MLP neurons of a small language model. Each row is named by its layer, matrix (up: input weights; down: output weights) and neuron, and shows model dimensions 32-287. Each number is 500 + 50 x the weight over its row's rms, rounded and kept within 0 to 999. Numbers have three digits each.
After each neuron's rows, "fires on" lists the tokens most often at its 100 highest values on Wikipedia text that the model never trained on; "fires before" lists the tokens most often just after its 100 highest values on Wikipedia text that the model never trained on.

L7.up3296:477478509445482407438524533451499428538461517550517587420497512483463524503457479499517558519463546484415474514565505538449542521448465556488505600528388373548530494442518511479536524503419539543527536528514454524438552459449606461511510469511574516526439543553519477432464535484581508463507524539507502503500442484407585480496498457489583462492537562484503489455541464475508532554532498420402442545532506525523503399541532422563545554587573476487473556567494381508489564480426460518603511524521514530470478571519531435376439456527390429602463486480556519540497508607553402604487513450441534526407507523510492447523496534524549420485574486482417520543503587436471499469549546509582505550488471564532491496428519637514529605509464535437468506472497551514456512581444509
L7.down3296:585476419594597501387501535534469471527475493522568521462529544470482426575515435454520531466529485501493477555469523426419408495481561524510454532568481509492465481548501491551470536405595509501527531477362440542548437508476518508519484481437422511573432496501478538419523534415501599481528531500544401469494482448483593573470531438504510440548478539503510445469520530483492464480453552469523620547418481524430440484487513488447554425439502493500526563551428479483461527538466551510433471468447486404451410543531458564501450502489595515487523507612546531462453531534469563569501518539526525449525421467498443503500437519552433560591445474418511458481500530504487428567538457558542488515514477499525498493497544488584517510487515493491595412465532469405504528496610556
fires on: " ", "7", " |"
fires before: " |", "0", "1", "2", "4", " "

L7.up4638:506501459540483485478417490590496479516618531513447546502519455549524492465406458490481448401514500502411477425495434467420560525481480466518503565420454535477559481480404475380535539471520479478465511452493447537630511404528512489455451518440474440466571533430531541462526519451563485430519447492400521496504504451476460546414420516478512501446458441510437506414517502540476484507512500501402474582511636475487515471447556536455562515481561429468403506542441489523477527483482468422502441524504492560448463455520564505473445512511461555493486436502512560472516511500491474439491451520371389448433410465510539462560454542498525547468519544452462445546478464419383551480432455474483485622563543510534592532537518597482457471458593432519534524507454562519487501530523534
L7.down4638:466475467497419556509421498407527526479562559486496591456465498527467519508464482477499537475495447515416506434420454423430444513537501432523512511488482558426531498437456413457543482548474574523611474562566434591447507501541454651514469545575515523438581464600510523480575478501525493489479465470567416531571547577520553504442493512525471533467520508408523462570473444478507485539535504589525508533554421490543511466549566528523499548504539488561508467453388471459499486506591462546412474482425539477466478502527467502520577487536525526448434632556496489528440433485571534539597471483366478517428501460532535492424504514463452537451485495476517521524492484560466457564481419575445543549412532525533548453475488472469368456550520562651496520630504453473495465644457454
fires on: " ", " by", "1"
fires before: " |", "1", " the", "–"

L7.up2912:566529544513588483497557511527502519532411600583553554498575477437541469607553491541490487567455576515509462510489507541549505556552493523497469434573403558524561416489527540561506577435499563525482481507562523468589444486473568556473428459425532522420413513491602452570497519508524425472567467451446516531568592471375504450507551556559495501624486534451539521507497499554534538521549441467479429456506398574512444525456411536563461580469584549477506470492518569522504445461535482455520459604516647539478570525482546544454578470431436472492456548601547525550447488458552519492521524509488505527414592482512531572434469506498492520495485404474474436530534490461513515437502585473525443389438504558459478522444572570476441423526499446508581542407506409497450493602503402
L7.down2912:536478484444523427432521460485589533502439525534478487456468445472503425486532438464379494574526561497485498466533526450530465497456493512554546661519480523564528495413427507565593518559527435406478525535519505559559510533466532548533473453444504492553440483561441535490519449553510539608396485435493505534527540413516549501528539465543510458535460473460454488476521542549515530506557522448446495520573509493536449614475509489518489571452483424494561514541515526476465461475361533516544557544553440407497506523534504527468508552423499523494580436534558475511436491515590460518523391557564536469428471458536509489424546505547564551544429527506513509528514537420426519461447459499464507625446527449501428488608551473570523538538493547487476585494500503533506468513485451
fires on: " to", " –", " |", " of", " into", " /"
fires before: " ", " the", " a"

L7.up1039:672499513473468538481534545534543464573510623504431476558518460520506543476470542486531599484490450433505512514559556568533473521632441437490494482453459408509462488471405473482556413557430494499511460403475538540439536493595471525518460514557507501409537489424531494476520514547527489521499441556420567378561487536492445523394567591510542541550484479413567528503573503519457489455415459356560477482480536473454508521562566430548488594511540552370545432479510471536532577583491535387535470555460504467519559499524561522424524429517541359590468516553451499572458511524494522496456505523548548494489457496489532546477439541493411486488481490544555439474455622507437521491460474528558541474487542446479491547584518514463473468513524584491497503510479535455453582484585485
L7.down1039:487474395468456556398559454548626530490528573451394506432506411472408487382504446487570523501523427485489469443462576543470414500474550472445560506445510451469388479574515472562551438574460447507556434485521497569405534401479419400491476548495515613450455497498559496452478506535455466515497523523487580460544502506552547504511560453521494484494458519535483536507487571542536426546440504507454519534481491490507459501530543565607505541526428553540475563467559538550589499507501492484519521456521497497609517473512426606511527526486529492525387536477555547547599564490491414511487439386483440533512542579522494525575495474421524410461546502539517610433489439495442505484532534332552535472504524464504572498481484457491469532479478475507521535506525563431401532522406523
fires on: " |", " ", ";", " IN", " IL"
fires before: " |", ";", " W", " ", " ESPN", " L"

L7.up844:478467457461496467415379561500499525596469432559510667428576468489490546492511534415543508451475535392374476487583512536512494583560384498510461558458436530497478471559430440538459514458516542538569526510481574485507499520521590462524500538455463472532573507507570576517464512463549512428422481477514411480510457506512480524429459467604555436426412515504476490533427529574549513470577479449567485406500490482510433426530623514518543521521499513468520494487439453549451479521476486453524505514520585480497449466410508420408496481451472437530419460503502510478530440540487565575494529484529503498511371549473524488462482605468509519559555453425472478588446493451531429524480535435471548643436562508524505468439514538546398524492550569557570499538498488496554499461526525
L7.down844:503537525510516513555589488568477464463426511498436460495468466521457423557542482477539513500545425540488465516453506443502481530465523518499461505496551515518646507571544446420478423479533611560540555577529526539532475550495472582536542451454532396539462511503548492480525456460497606476544586591438522474491562430586468497452448531412553540479501561514493474572495456564550498482462468509495576517404447535486541391510432547458591487479497561593481514554486531481484410513482505443548445517534449506447440499442532538535442513539527538428538426571488619479565484418505576457512521482438500523448525520488495493576586528472420520502408544474479518488530482497520517531455497555496506424576542443508443539483562541516615377507531523533504594461422489447508458506574455
fires on: " |", " October", "6", "8", "9", "7"
fires before: " ", " |", " (", " MF", " (−"

L7.up4742:415448475576420451486442526537542498536519518481491641504551494550452543530516635500468497455498494457442432526580435465463504505570436545516478534483502524468533497455481503473506557525474459454536564360495568559537556522451490532491489422388550508532482626525497515480468559449486543459485493501523457505605546490499473511345484485517570385517538490547387439472543526517526450506493496487448440505544543552502493484465600407489513494444580511478464504573546512525536538502511424512575522486498567460453514478460429425498508428531470499537464429534536517498530486506445393474466504565371473382496439434464517445525533579602458572464511403482509478538541527461471484476455515463498474539485428496490507524491600539479421510498490561452560557519428466512511502587483529
L7.down4742:530531565560478527447504548590508477456464544457474492464542451563545456486574531536642464508496453527519490552427594517488587447560491540506476556497494545432640583509488420543536461441570482595590515517514360493483559468483536552493502510390497541579453471490437508448569499538499525491496511493431457516484518517512494555529471528475488505490408583518605390560486476545561542450459472636490454539426432448518528491499469478498631466518473481539460517512510512511509447413456465487438528420581478495575575436505511527448453518450547444623479509505548548507541491437467546517526479422516489557505439433507587503531474491511455583522528561490439575598476447551519479559536479538567537498509540428550497567490427562463382408446541517510523501438460463497446581490504410
fires on: "1", "2", "7", "----\n", " ", "6"
fires before: " |", "."

L7.up5017:393538462600487522501524497500517528513459515493561506465556534508465528498468493575563400543546502568533522444479582588577578491566494510443446437438460378520524484519496472507481424472541525590525527426517533372486454506588493519509416454528517520458429425409531528521464491507476416423504512460388455498464508413392518546669547504488460529434414550604432472503575552522505518488489500528516525406431477427515485476474408530551433508512442422470530483511533595546489597525568532538513517501565657460442557517459440447474522538532476421467512512476553612429505503532493554493563509457405495433457544507520548586484513435455458500524406493496586503507527509549546505404518541508534503484577460458525515482489544569430408468488502453451425553518507581525424495520394434
L7.down5017:485586540568503506524486381614524457435517543450519563494516625458455550468549504484465495542466513421423550508523474467501526518506546459448475523480526451458474450536470323532525464471493517522725503413434440450476436540493447533456553512507496455433502579548540445407565481466552490475458513505483426484542511515493525586492523488531553545428452518497532486491531506550614506493521478554501468484487519495576567474452475553436448566525375472535537556522497500472561534442454502457492510444548536480492477440465482407526442503570452502455532504528576517566469471547484457543529473424516465520465519442578528528506519462517518509495439444434531554551535496611484480497458508547462449445424440465427581425462551556550379490470441494549487514494435372504489340546559471
fires on: "\n", " (", " to", " |\n", ";", " of"
fires before: "-", "born", " the", "|", " |"

L7.up3035:574538443403405544408521464437429493514514471561531533447552378416476473515475513501534485540507539560494429540439497480499534494624440549580493486520317430559554488467527522624459570410501444575561626540533552486489485528494512547486501462578480435408498553432556462506510543537622496369445473491538522501533442501484571516532482527570504522447438530474533521513551524493487580499572530442545402390550573594511483511522420454464540469552562562512529507487497441496472496440431454478470459509519540567468542474533517548466489468529430477533496498487579481433473467525486522481527520487393545527507567593644503468439484494516533449519470514496474475491453476482469535460459526466557474560450438427529466433464446496472393516530454429432541460483460545494487561542573566
L7.down3035:521655553499555505507446554461405416505500532527586510569398588532552524452420513494517555448483465476509523428478483500567499444431506492535555567459580550489637522385540580511498496564494539502511489492473479541485531554478557446457552567620544521380565496555455413602504486468574533515476483474479521417521456491537462502422531369511563493488430584478553594553474529545531480569343540666611528569507483450572485567529567496476499526418474535516472396567536470531559439456549519577381461551454448500510490464521485471444431395494466487523536453580521519410535448543493486474546530484520513533461509556507511605504587507572501453528558466478474492552449562495475537476515496505438491466478522503516477480519522524486593547411524431597472572512500634403451539496557509
fires on: " ", " |", " —;", ";", " ("
fires before: "0", " ", " —;", " |"

L7.up631:445480480615520485492470486628514520549510484525577485560556506474409519496572528511448518472523529459443497583493600425493545551502351503555510499611516504549464467479557445469473375494441565509488555521607474472466451502482579501528497474495522443504551502552450514534491571517510572506504546548516497409497446475548465466485532533496473585509491560501560500564505561470500472460537476480555478467448456430558509470448477536458441442504512503537513581426554494542509469525532576461528547475405526526408535468468582475396544466538583416600524623441435558532488598550518577477447499528537503523447476461613569560553488485548432494502599513528549416453578527529468452515463408528505485536603469506440510499515458598457450384456426459542472444510538588504448571532471539
L7.down631:472459448494514485573506399552420493470469489478511572565515463466536520507617430466445540496539457506495460477559523415459454491512446566547484502442403464430430429554460538498516415474500512427487579484389548524593439448506547480594478465445339515462380476447465517456511499507530468540520548502507469557532498449583471562530504535565459482539447443512500513522406488602480459596529538520397478560411455542474520487446449562345520458509446487474468490419478633470393533587515477394524544541544513365480482552583500454521526564457517461468587478542578441445550521547442484465455517509568409450468552485519464434502436608504444575532574527467501596493483516507513426462501459492559447536538491462510436529440437487617500545479555485451498539456483491463440514519433524
fires on: " ", " |", " →"
fires before: "1", "0", "2", " —", " |"

L7.up182:457511457440501497396459551443527453553508482508440600431554547474572465561571574476442466520428535426547603508570472455446559522522435496543516406611391526551404496518404465558472498572413492551511522543455544506469473503512433452517360556523467487536452492540540493599463563513463469510495503496542506482503538536473526508492561484431501504518458452487495463542523555541526491487505511483514389436536569536519444514550510523487559491524489466475422414586500469527439521490478515465621508484507546535489397496476472438522544489559442402496542537537410495508447531524460644549424518473447486491477414490551398494375478524574569366578547472508539510482441492412465477536433504488495512504489447503450533523485453465576437510555558433480511493507538463456502503460536548
L7.down182:491451462480499481465552469465537505491453587467440522478429455478551472446527539496555532486491490453512478439494560565529530448436467437584483559533521527468545512602511501534461462435558510517474491493550570492444538507441518484526384556548522537441534438440424520436484483575390484572442530561493501501591497531485572444444505548508522549416480463532495542544505449450477565547460525513537487488525492480496472550546538544444445461439529396486509486516382541497497559473525414500613544414609523538561540526483474563449511468449499491538561387436471540515541418424436475379485546482558391416545497475510575425501438537452479553546511485481508559491550491530496503622484507534577499536514501389498484583513453431509447539422476554459608468504467555479607611522532496
fires on: " ", "0"
fires before: "0", "2", "1", "4", "3", " |"

L7.up3009:533442482586471485559482450590521454568505528544495500606575588475498505470537547610482458394440525494499530527503491518420508531448553401485417471494507580449547487524481501442573481434482496496517501450488471456500469539481587528446508529509552535572583437625559517505537559564469494486539526480513547473599517528542531532463539493526514494500506492575574389538442496472494475532533478578484578546388529497517499424436500529533445491485530422487521460503510555519458507503566558494491606524505605499549541380460488466496513495463566525475447461491468483488492445478451501439541521489561588540377482476502515481437479505436579489416586439407577514589498459487485468505482470564481521514682582461406459506513491431441458508396568506533549514472468560480531474489575554
L7.down3009:484502567467448575443530500522571521572475509541476540513481516518491545541469497527478502521489468518536538484468547530479490582568537533546521447540637450486528516533525228523548490494572479521679547461487504528471496527514558495471505549536468441476505438474663509431461507504542506557437505511525509458542481529529533505490542514520513511475534503545571498519562469483637490470500461563486548553503514538519425152501551504514483472494610539646518521488450465450445452484498433444538573481630508467584518489495538491820515423486482506486447495473500456537458522446506460508462454481559504520462575518472488470492643444473479472518499497496492500501484444565501535485498454489494463510472466459540471582433508469482289497547468415515454600448508550507491315616553522
fires on: "|", ".\n\n", ".", " |", ")\n\n"
fires before: " ", "==", "===", "The", " The"

L7.up2403:552462500544498453430492592518544485589489528466421542403611436549468444548395475408521470503498460569456486464453571544486464464520453492522505469557484394437551494538419472516464525359581445455554522490522583439497545455596522586432521554484470462478483548496521556536509558470559507437414589482447507483550516455429507473546424459566525412508492588424523542406444456467508440559510392499549501465484527436526445432481413469506513607455557446460476522473496464512465508492457561397557538567518572518442507443592618436516529508482490409493491518534477616528569585483547516486521555464515591455593429576473514433501537541475423530549488474498509430558508508300537524488481572528446530577623488483522490589530561561459423524514503515505463539487476546510495465563474477
L7.down2403:451562518503492608506590571528571526438441471496483526516578511487509573540453468466521528512509552542578482496581582449384468513547564426472531537542505489522468464528464391495452533560532564533614531502468499540449461489458489459504565530603546584505550468523482484397527463467502402500519504463492450543593464407658549521519535544562455414500604559470575584470533453544591442526538511439558491437514572527523480517476479517531575553585512413540459530449516524521541477429482427531454462450460515420573445531500515488508420536480537538506551528509454412517527550474419590539493457475463503549429510594529472405462416564465554518527488480499504629514537432512487495568541504479469469485460459467515533509501471417489436405536468499644512502515470521550557518545434538
fires on: " |", " ", "\n", " of"
fires before: " ", "-"

L7.up768:437475600486479463401449561491518334540541496520524519433553407493530572548503480540529543544429571450473508480471536455464544452542460562522550502491483492536356477589520475540464579502488516563495535537488510540540516488516556559489459498557475540479426400510471473588439590478513468521489471495521473503371465569506517431539566486455466461522516428500487496491444483503524483527559445443380461586512508523457527491543570487523447589413522553487465503521551447457490545440541507466583451526492486543439539517540502538455550464499556440557462499501579575447478558546473556528590498514482392502504408455634522588596464579446523464442511416554488491480461439481491474425551620508469490549539487510501478430480496439501412526487579480533512453556521448446492559559515447
L7.down768:528453411482409514503492495549536478453497485535487473440590539527475549545479528508445529532595495546409524559547513407451431421478548480586486484499504503478528499521521540497498486566450525416533542593434509459407526464585492517486520518532446507561461580573516468509447492505516435611379504440499453419486411506493493463545531519578426542557543388585546439564528518383490490511557467471480513534527506476482473437449486529483472461401519511540469579498508502492509409503501520494538478483556438432618527470481410478477585544594587578564474514560502549557491538515472515492489533440479570503488542354545561428506509581486516578459476525520508501477476421527427451544525502536523486619502495426500450475477441476533399481491477518452433454522448538573496609496435487
fires on: " ", "1", " |", "2", "3", "6"
fires before: " |", " ", ";", "2", "1", "18"

L7.up2596:511538518522402524524468515489516496470495490438442583439439543399463539484473450495514442409513478528452422492438489504436452561505509488540438552575500489485558454509526597578534500558491476416445486420446524526633552516475450467508477463399469461512416474440495479455548545533552526434490529526522439473647432521512543636472379470560597533512497459481555415473448546535455487442574456493548372559474508433476550484553451466530543566501563466560415512488520507524467545571463540507439446537478455566446466512486499467476487600544516498494439449481521507559556413431475402463439514593497374488495444477532511545579480446486441501535540523318471529547426507407455476533486520600555453604412478526513491582454467638530523549535550471427529498501501426605468514540569536
L7.down2596:560491599578613493531539514511450491530460529540445483533523588446456419492538469532519532463515470559517565509558482474446486483523431463554518430547501495377452506535500545488534398500467505575561493569529443478503533492499541564431560476590494485543625504577442477474446521520430464458498492463457485504531548569563520438503574495443433461553363503527472504511512584510581483513433514500511444519466475484491427470498502524507599491496487454509487530475365510559539489436483509394512466440522473464482475427525547452473552461607420463591526392579476504521436477534539534488503566515523505455497554541489526446449452479519458444430526423572422410441489385515504447518504501476540421533573579561522528572593509503479441451447408521492484500434529569481421645549544485
fires on: "2", " |", " Rangers", ")", "1", "0"
fires before: " |", "–", " ", ":", "-", "."

L7.up3986:495530573453538475421499535460432422502534591611509506414491465470558503494469484444463589541450546571463546538564445502445520557430454412535420447483458397562516434461542608592505588489488572522401429509495469493486532521417537498521479516468524478458410551500499439502558531473488477535472549530492587508561469577465588516533542554440510520551429502424473519537522501474385551513534520439479517467523525531483487498621514487491388476551599554520462550462411464522410466489504538562544533541448469522546548510497606486459496416450474354541533536498523505560480482577539521479488558586536540495476542490595491608481481580555539411462494466542485399504469520534499511483551472586501501535518491467489510487515545422429388530467468484428372471511624439547522558474543420
L7.down3986:494478504439437495580410499420496463445613588598600384550478431539425467578460494478549633466553432550427508406475505435582531576534526444548493473526507506493485486525509421592543504494448463585525449506473450525520516412505522525493593524452499473538495520536464552528508577478599430504447480538538542557505469466530604509557566507471528466634540536446520461525526579594599423526483533531530545504437572547534471446520366479613376457490504492480435568424526442510583502518504524513455476429595464569554492502492467527512525511531495524474437517495462520500447513484504490556517541474459494425482569464468388429567485503507464515533490513459391562541471383495491398527499402542408536491447518380469601518574556609580499506483503433510429588526494568485485427531573374
fires on: " —", " Votes", " |", " L", " W", "1"
fires before: " |", " %", ";"

L7.up3316:522552567542544542491518437488497555590404503411539448444634512516667464406460479530520475466542539452503514485440536467547525525488458483540493422511466574556469510539423475525502448416472585431508535481552556487536501517581506527579441498604410511459518500580498483561506491538446498456479548504529464517463525545505494511454532556526560451420491554557572449545493521457538521535502467450610546399464439493507487522500475552450423490500513514473595465521496570558476484556427617494503559562516592526502551475524592507438521501459498442507446515524438517466543500523535530551561532495432547573623489424498481474484547470480441483459414561533510561498480522463510453513465415479446468548566544448514526452524572494419457369578458545545521610552533522492536460474391480
L7.down3316:557474534536550571585380357517468547474533575367481524477463486537488457489477486467556561467548522545511525594529559574522461542573558461450510422519472483468515500486527533425475497509545534452501525498580541470461505564506464517406489455609482481408607460490491503468576502496534453533487476502474433587524611501441520532498496549499493556483449489599578434454598473457526477545529537538598535550474479529563494525564485532432438439448590440510527557522511589560587496482598493439456552563531594468511504474495517546489501513535516458456525533518406419488569515411548557476535501495514492504472524542521539552474549503461392519584578511448500442481532463549503459553381422480450500551517513483564487451449465573407521590530500556612610528477478566557511572486497481
fires on: " ", ";", " |"
fires before: " ", "0"

L7.up5232:459537480449498505487539519482548523504356443524498489537494464458469472503502478474481576457418585409477469503560552555498561397504452520511462432491557512525419521443472456579478359450446529542447459524468554448482558478538585447398530444596450488525507494453545496467457584453493520448608487535561499545498471553455579574393537600559504581519479560568493488497554523621486517470432540438455474503480554580489483490530533518449531503517493530438510488502462427449547543554461555559551531553549506462435415587466585508456491488563469490511472506540472508417555492453485482454499487478503417511505397502488542563378479607471462445519477502614507488643426571502435580438514490513535424558646477466580521519482517556478467584508458444469519515449538492524484442556550537
L7.down5232:423384452516515463472471425497419509420522449587547457514432520490517610562586458587518559493454521468498529515554548550496559536458453539418551461533505580472498553559502467520477541539409525556573511540468506429360468443555479497537484452520506493552512540539502574476552541507598560527446515525582506452527430479509519485473455625536474502520512467557492437532543458529543533455469495437437467511447490590487509500479468504466529519563431491528552533516425402565543510447455530505554483477557433540500523547544513571477488483497565471509471531511454510500509533525441548434498502452426497562511455385531602468452525561516549518459467412441497558477515444472515540514459398487487460523571552499503500465536512511479511438595489490494565517532487456574442468461498445
fires on: " |", " August", " May", " April"
fires before: " ", ","

L7.up4608:554492613622487536473491471468510589513557533538443496549553384453510363562395536443518530420591578460438524474577518475419509490538425511496417560546419533496513434442457482501417517549569438509519601407544533482492498447450461520512471542390439588412533473555564567480447491419535619404473540427425514511485484528518569582374554593515464544536492598506540445530469526448469524466457482502494558452486487497542463484447462495504492435388501506409493528496536469519481493469586471475530550532487543448514516487477583465512475589495408472482410530537480456530539592534463488545476575516487511459483480417511514517491464524488443486457398483505440476513499533485479510488454449479463505511511479483551472496431598472535411545527484464562481506515495575541490517585505546
L7.down4608:391452568503489551480571554487552526475565515442453561476549542386552555534530494510490534471540585453561489524464520523522509468524539494496503547605442466459552457496497486625540503456512446411514500463510562451527483482491468399435517474486504567579547534531530542415454562460547471556486477395487526450468546587485498462440524516506511461589500481550497433512541534497545399542475464532569587565436447496530455440489527615474516550468519469479430534445555519444453503477522562518514498492482534423496579480375415440467544503489463619492563451495597475493551434519460487437470493567574502440467540526502477570560438437564557406530432529375404480526506464577535466536560475456589511484471501505579421579430493420590463564486399552458478518532558495608560535498509447
fires on: " |\n", " |", " ", ";"
fires before: "|", " ", " +", " —", " |\n"

L7.up2152:455488547511507545526577462566482528545525591531530504435627419473536414519489494516540527483473532487388485478505506479441533477487455500520467531466457536542470453466526506465510415472506519477511505533630493491519480499555435517550517480623449547476519407495601524462465447494469607514478574492511464499450486545525511435517499535360471473482523550527501477515446550466425522481557443447533443389454467504542533481386495613452424360459573517395515512514478563477478520429533631531541545530476509471501559470432670506463555532503414477521438535458449504493491515542495489504440542483416506491436486412593520436485447496367461562422502462510565475548516565471454466498474443472538498488531542459516548544488540489424435415442449562501496505498428533523526522526532449
L7.down2152:460478532506552576533395452549520485562513527465488592479559535492529568527540531515526510446535441578546589485431489495560491485543485556510486485482442479514524412564548463540495467474501453391492477474451578479607509473462524483513461496530451496453526573502542485530543616564504588564576532412542558563536459484482572574473533546453554377552462379576453426493499473499524459538454492512578594616432412624491498458474444538345545470378514472494456575492558523522436541525441479487479551513524546460521480411509476381453472564490605474552560506404577479471515541465503460469559635482588578529456498420506559490427402516517470505561501503412566555476511531538449509527448427477571493533499485477560477544449518479432479550435534484553419485546475517496509555440608516
fires on: " |", " |\n"
fires before: " ", " —", "|", " |"

L7.up3586:566519581485602520536508495507460521510510597518571531438575492490444431513483490529462576480469484535530509544545494490469480480471468443558469476560446561538475449498439476473494417530453520504361571422637519509505482516451465541479508583500530499511460528515622546463476463494485533513476475477433501419511437383531565486458567575509526484495491502400519476475567507491507492472605454443533507384488619497524594486508491448401512548470645486460551484512514601522506524517516487407444497452572581602439489457548483481461569527469506510524502548480612488513527497543451524451539516471469548481433509529560472607468497578513495510441481422564543454461461504435485470547523482530528488435503451549534433615521542523472481462499578579502447537556481489575510459520473481
L7.down3586:560541452458470459469518405447465502446520486481487494456480557507446550513423575497513507508546523419540516503542457545490549559473531452539556489550468454461573543476460495461520525540559527494470528499517477502448381484534485500441531465431552465491500548464450538520452454552483544497371453455436580482389501414490506503434471425457563552490463503478557478574514548461503582515523495514447486528500525479515475476537460395620481524530475467532610474527479530503555485575528525442526443537557466565516551452487463476466509479517522502545467573446501500459446436516441475458455400593530510507485519499504449539440543559468595492543484454492482509499621481549503516434460507492458615499440438527479513464597472455540441477568451612522459504541547552480479542496440503
fires on: " |", ":", " of", " at"
fires before: " "

L7.up4861:371529362517498562401585506510509503512464572534459527464559454423401385483521540436626497496425656498536507482458455519481492463494422509512396551480493506575449438540410503586426413470546406501487526490533647544464590557499533515539531476435430537560471480484528415518541535520414560427507501457529440499528507539466573551496534599464521498473483464534458459471372540480502564440548509455542477460492469480502461413521493460458501498539507513416516478538511472482448459520491449520504541480491549336517418504463472502480481478494457544590444401582472503461462483506528485539516438531438462510542501514556501516533409591588525493553454528470391496554453455506487555406454573465589471522528497402429569515461538592528431511508506487510504472484538443530439518455548482
L7.down4861:497496490565529523490423527492562502519455464510430492484430445542493502497613461441520455458559525557434449472454545606535474437539586526524581521507564545358488604493473429539475521487489512635555589477511488568441469510496536493522480580533504466395448504583441557467466502474461420563483480515489493484561474567520545484493439501479471503483477483477562459472479532516494541550422471515517501466499569527517603529583521541485520534521476532529464386388527529493539492606448501631447532575408456516493504489572505579447475517529464601562509444457490507494478502524494457525451480501602480475480490462473519521491440515570618562537480448567429539470555506524454492464488573504517464471490479471520525510426454488434450486493521489468527448476461518558528462494464569
fires on: "–", " ", " |", " =", "."
fires before: "0", "1", " ", "2", " Wins", " Losses"

L7.up197:569549499512537471538541580504559570547537487512434500566534568507470495457544624493626497431413539386541513491502428462503452493495399490519561441580464539493562499505553454399472488451497488515534476526555559465472479578508486507512525479490533480516526579503530432441540470484519501535510499443453518532610633487428535573548567507475580453470568428430522449468437484492522467510541470575487557497462551428489441540459519513493511597483515417472478559488472519507510450505531447374588480499454545443430451473447479508500531458563502498551503503454451496536412516469574500501504503471423565432599512506598556454487381467569495512445522548464533493490471494508572462452462588427528423572487555459420538514510579537374407441503593515484517394435424487477499552561509512
L7.down197:453498530539547495533426480463503505405530519489521546412372423534547530595550485521397467517501576590470544555427551543497528382510481592444531570549487537435488476471424400487480493596577477550618554451474511477517532496492515469537425645483520481423480541532522559490523463540546495585501520536520425472524406522554525545516520406551433510502455463489577456509520497459448510476467579446519550515496512535535514583477442487606460475473398525528503579537465486478490572606605531587404454440518509468507494441620451405567531548416581534438494557453481502556459396552487425488464472504528573566482528507411517568562580497379511599489450469534509458423463536468470448525438436495496540484391484506586473478458494433559475559550460515466476562543581489474502402621542520
fires on: " ", "195", "188", " (", "–"
fires before: "4", "3", "1", "0", "6"

L7.up74:494477482557465462481523457543542474534489481553568526524667486469503407490506485477498521482433512535455477465449524515470485474459551495483565487534454464506561476438429468469458499470556486475520474534526559372438512443598576568386474499473507420461418593505577519481540464435540490526529575446443597500528551478449472536535510513532480440455488476465492520570463517585521478480581531541363529502469509526484443428372531499517448538423541410509442536509465567521482476589492502421533542583501661529509566435552494451536551577462518519463442487430598534518567411600469520509490441472404501457523460486479477501466527420561555537529439513533536498571505458476468486504535428508460491438477474472460476581594509524492498551358505499389420570458466579474545456497542447
L7.down74:490510615500540504460435524616510532464457513498406511404524568545516573581486566467509499481543420463411551488561542513484578505488554507516480581567584543518483512560490346473480535496456501507617516477483530510449439576361491540543454464485516479505485501472572536451417488492471497512502525453593573501596460521582557524453491525447557471585493539537566430505532431484607568507466469613525480468423526472507495406517462614472514469454588550517508509464464553518499458471575477477513436519578549575478488490485509454556428582493534516325461514509464409548491448566482446549437515459547438509426454463514556509467601488539537526488585509560509479602581476531532477458492508458532440504482437456449487470387542527570484454518524523565489627523458459438427340572563512
fires on: " with", "|", " |", ":", " of", " to"
fires before: " ", " the", " MS"